MLP neurons of a small language model. Each row is named by its layer, matrix (up: input weights) and neuron, and shows model dimensions 0-127. Each number is 128 + 32 x the weight over its row's rms, rounded and kept within 0 to 255. Numbers have three digits each.
Before each neuron's rows is what it responds to, as a language model described it from the Wikipedia text at the highest values.

Responds to: Post-name connectors
L6.up1431:096125104104191133128160081114127127154128191184216125076092170136113173119113105115134142078133059150139130200157128097151111131164133148113129167178147079136149142108174140197148115096152194128105133107133133107084121122097140124086102111106124176130186131112152082156118051129129181158159141121125112129089138111122116091116111126112122119133161163112155059129111158072092131113167

Responds to: Line breaks between items
L4.up1321:103123153173145165113076184213134087160103154099103118141118142159143130098104140166113114171157119177093115140138137120096125144108111094089105150150086172093099141120129142219107117106173132136121106134088153129124144119144139102113143138182144171135174077156164100120175168149090185141106102152135128127119117186158139075084130144113176159111131089108134114084117173221163151102135

Responds to: Token after a name
L11.up1156:132165141158203114184126076111079138054098109091131151108145107045100122111159124143141121098109159146117193094100103169161129213169078159117078156172103100167097164053133192105080118159089126176103086061097205130072131139143108098091068096123037157085152156111125092148105153086144119125098165161157159127057101110141154104205166087139104164188112199101055089104133169109088180112105

Responds to: Unexpected mid-structure line breaks
L6.up254:135140128167122149100141147144122086144063099147182122058187128135118119071165119115089132092127132117107127157145110113091102112116129128092188099072116149147166149116162139114116101107131166104114121118155068080098155133113113091147145168141143179122136138096111119186090156130138099119127084136096151181141074120136195122126116168119159194074101142147133070117113121142160159088151

Responds to: Intransitive verb endings
L6.up1381:104075133094124122154140119149145170103103110178164108105167118069095137110125137089077137098171123114128153127134152152136141171182060133197116165154156138143138120136079147105112061104171114092102090093083121128160079150123122141148090112122074156047129152093120134104094141099173157142094124124060083164122091123105141137164097167155112108140151134093154201178108106175031088124110

Responds to: Modifiers and connectors
L11.up1513:120160134204085116105104108110125160150124091146121111126116076092182099159124145072117072159104151104130123128097122131128114131169100149096156142152139074160144141145119092079113132164165145122044099127113152067097137099137138138136138151149110135087076182110104098136106145175145156121097105185118137170089092198127147141160154138117161114199119200141080133115129154146099105122185

Responds to: Her and counts
L11.up1431:141100162161117051202168111145125154138136114161195128103096134094134060101131070133126127078117160185092138099171169116145219063150152168118143080058110104150201112043136130118163163080105137140171091209119086098124141085109118128189087095131149147195189114158115130162136132136114105114123142131114126103174085136125107083136161135114090103155099108100164129138157093146077158105115

Responds to: Foreign name opening syllables
L11.up1535:134144147143098134095120158150164093113084148143105147169094124124131198145066123104120157129107105149159158137105150107142125131084124099088154169132114131182140077134170145152121144121067196127082122117109122121118138127143126125140139110095086163174113126089142151159091093134119167152072115159197136138146145175135098166134112099154156173069135132150147103088114163130141153152083

Responds to: Career-narrative verbs
L4.up289:154148143102130176113140123144105117104118150154125142161167113082102171152157042079065128124149133125186138127067092111133165141123154183188148199121133108130078107133153190197179132136151074148164154126136112111138143112063123127206107074140081189119123120077092112136089162094147105123097156091092162101129083128157102112196114178096202118081077091140014113171092162064103173119070

Responds to: Person and female-name endings
L11.up26:112123100146156099131126108115099186151165122136134136146140122117112183127108143088136117153191091138137163121172223153073125135139066131142155148150142173085085129133149153119136157105150126144089162140179139131065164149142078166162082133155204092180132133186085110112144100121125191168109121112119174151147185090162091078137210124143119092179180145125131121170121165124124134110156

Responds to: Determiners after causal verbs
L11.up657:119164116133067101138164119152101126103128106107125134149161107155159136133091099138147112130120041196119101061135151111155066146144028159129124164113152156113097079165128087153137138099105150124139155159074158103095198069152182071113094107137146114143115184134121087132115115112118141153056075073129097166101133088115094121142156117159137112160153173152134161143125193194082137109098

Responds to: Clause-initial subject pronouns
L6.up451:127097112112124154093188157116110141158107173143165187198125040076134142101145108137134066126159162102177172115147154114112132112098082139107107135151137125134167175081191112150135161186079115176153138159147084105128062207101173198071143164077137149135152116063075144138107093130173150083132149102072156115151113139162141096132067139022145144104133079100134142149175162174125185120174

Responds to: Title words, comparatives
L6.up1517:095164113123094144134127170105084156105172149153132100159152085180118132148127160138139065136087097102128157059106094140138191146124096157158141134105141139095114100093141080160094072048159137078111169158087110139112104116111155107142160139141131126143130136178106121119139142141192096102165093214175131103129131150077115112099151079156140151127157100060020122134091168098148068075093

Responds to: Mid-name word fragments
L6.up500:041135113159172137087194117085092181119101114126140088132141163171105094137169150124167128131126171143098096099139135098116126183135142097063092138126103129036127143118083127138138122143166161185132090051104119133195139130109179088136112091176116057062118123153189127171206179144088115090055162142089151114034117108137104159181169079134166039132155138133148105101156116107124136092169

Responds to: Title-internal function words
L4.up1019:154070162134119168146088113168090133086153091136102180128094113124129123114162144176166149103125151101126161138079099163149165135104077143126143146145082108159108116107145167087117075070137171090120147100049085067124123094119132183192176145164143158109119150095160113167092146050197140122157085137151081142094089134142121154126133130047128171133151134143096113211118158108147169139146

Responds to: Wiki markup delimiters
L11.up74:088116047150137106142121080151068119156145141156083127109160111149124152147116151094138097155140121180124099125127085123142153114164080187120115120145093056197119049155141126097152170088077159088137111168144184125053080088139128110144103136174153121112142174166161147082162115157135146075104177150101122146096152141086110147158051131125136132125145128177129212089138077065148133147127

Responds to: Mid-name fragments, place words
L6.up1246:128159169153093119114150189114162120076103109108122129098152055078103101071153132156037105075144191127116154093156085135114142146166124171142086088148134118123155081149120169134105110161182084140130085110111122129120141058147149115105129123148118102077142126128089146074127175119076130080181103104033106149098091156108110104125174122123170137137137161161065151120077058217150106093193

Responds to: Digits inside split numbers
L11.up1118:119124055170088137054200136125143104151144114151110078122129180159138144150087098096146147140131117166145105153145127091096117130105094131092125133143137129101158152151087202117109081090131117144125119116126155123082185175198169117105097116141136122132111124119104100071135124149146134154099161097157118162135170145125072125146116088128129078120111044112142076120180115129172115154107

Responds to: Embedded-clause subject pronouns
L11.up55:098132112084122121092176106178125117077095140130208147139187090113113154153103143125078164111140118158135158076132108175166139072095163135136134087176164170090186098111125143115124143123141145126174156095130086168141095076115106139177137126172126106065077091107168129165106083142191204194175117165062167108143072126104134107099136139149098169132084105116117149118094112115141145169131

Responds to: Inside creative-work titles
L11.up1090:149183075135169166126178137153070133127147105090168114152137028113155081090162117102147158121171103129088176133105157108130132161131084134116119095145101133141120156123138139076140105116149116160122156119132141154124117084140128146114179122146136120189098132091225117097107159115124091053119049143142109154096140173126118096155118132096041151138126121139152114148111123119140084112160

Responds to: Heading closing markers
L6.up105:112137139159092092128151169157104117128149135170097135175106139102099082162103143152106126097120161176163147153101117084105166152120130132110086112105129113121169151099169133166105120158099143102100100167106063089096142100059170125162096164172137147168148109136103092106080131116168189079136151097087137169113071104120162072129172102050131216136106129165105186109082145157139110153204

Responds to: Post-verb object introducers
L6.up606:133153108190145040155134111162113138131108177127182112088107097121148099098168136155105138109205059155137097113150090112161119179150090094154176111135127152079126119188106128067115147096082142132159110136143136140102135131099107118139102095140175115166116152125087167126162095188100160109143149078103154100096177082148100165109156141169151117114105106148209174139132174104110104137064

Responds to: Closing heading markup
L4.up1347:131101151137146128158144111139089135122103116132127103101163145134139119104159109134177166062131208166155152048143129078129133109137099132123192143096104104150136123093153068216099105071092164104176117132150107111133058145090201171119160187176168102192121150120118136148125093110140181137152173160079117146155107132086084179074205183138140145099107119150125166181156133137181158147144

Responds to: Arabic name particles
L4.up93:096128101144135081094129075109152122081114142106134145167138149054100138104133190167083144115120158135126130086160061145184169118125137215168075137122199129126077128087133161182139119161176160119147101115136171122150119162118186123086154082147075083119105167143124106166147117116089121097148169147143107114083122167166094150115173059134161122140158144121124101142087162142161114167170

Responds to: Pronoun after relative words
L4.up224:086077124114110085130140113083181180085181149129094142149109140142192094135120096102164093125132125115135069120075112141117096114145117114150093166148125109115104144088138144156090110102162114062153140136084112104118183087111147168122155125126128127121107131125146111095109152090127101122127114070075189176074141048080118131096125095119132186145120121115129099106141134047181033120149

Responds to: Fort completion, noun endings
L4.up1040:163122118110091152153117144151096083145151096152121096081163186103115153112159124109104141121088042096163124142124155132113080117117171063121132087135146109115134140101068152090183072084121132082106121092141136087070143080161184106112158109076131112175157066121109151127093095172077135194083089158157087048179165104148134104143144084173128146156082136157143171116123154141121122167131

Responds to: Structured-text line breaks
L11.up303:114165138151104109085165134112082142061097138135134111186129157220036094125139082094132128107138061166140170116123141127093125113143107109204147140173173171105165125130087094116141140140120113193102139147155146169077163036162137192128147136100152172138172076139105085097128130121136100074137068142101175109074105128066163129085075088111114150094136100184155128067109164126147152132119

Responds to: Foreign word fragments
L4.up658:169156205092131137099124155115137116135145158145188167119151102157086084100142103159128106156158116147155123159118119096131131164128140181142134097152108131148180139110110137075062135112139073146124126126143130118111127122066156154160111137138113178139124167121158114117165122152152131136114135092132152106156138093146097131140131102105186118127147126137145119138105168182093092113182

Responds to: Coordinating conjunction after name
L4.up1368:145123125131164116131125120137125137150205111152061105158204175127056082125172182114133134100130143168180164189061132190117103109171168119118221138133120093119098102055109148134162165097150101116141122149138117130130191136145127148062091109124130134091163153151133109117091126072151194136162146104139113142079125130124134122166106116097127096083082104116178106125144150125129144136105

Responds to: Proper-name opening tokens
L11.up80:114116119118117073152150103138121138143165131074126089140158185145110160135123155139146128148153129093104136177114132090175140117177136134128104156128187122099130063119123090113156129105109119114125050195129122115118135142118177054161155109117082072065177081131188091101125116106130117138120135145156121102162127153166093162129090101148132087125100069146143158068133139129195099104192

Responds to: Person-name completions
L6.up1264:158097115132150170147097111100152142100088114145154118147107106089147122122065127159137155122162083099141114128150178100128139084119122114112122205127124098119079179092153105118118182145134129139181138132110126129105148131150199130070140121159130116101136114158133175111186116081083109129145129131130148130121144057168134064113118110108117103168143122166060121138090175075130156187101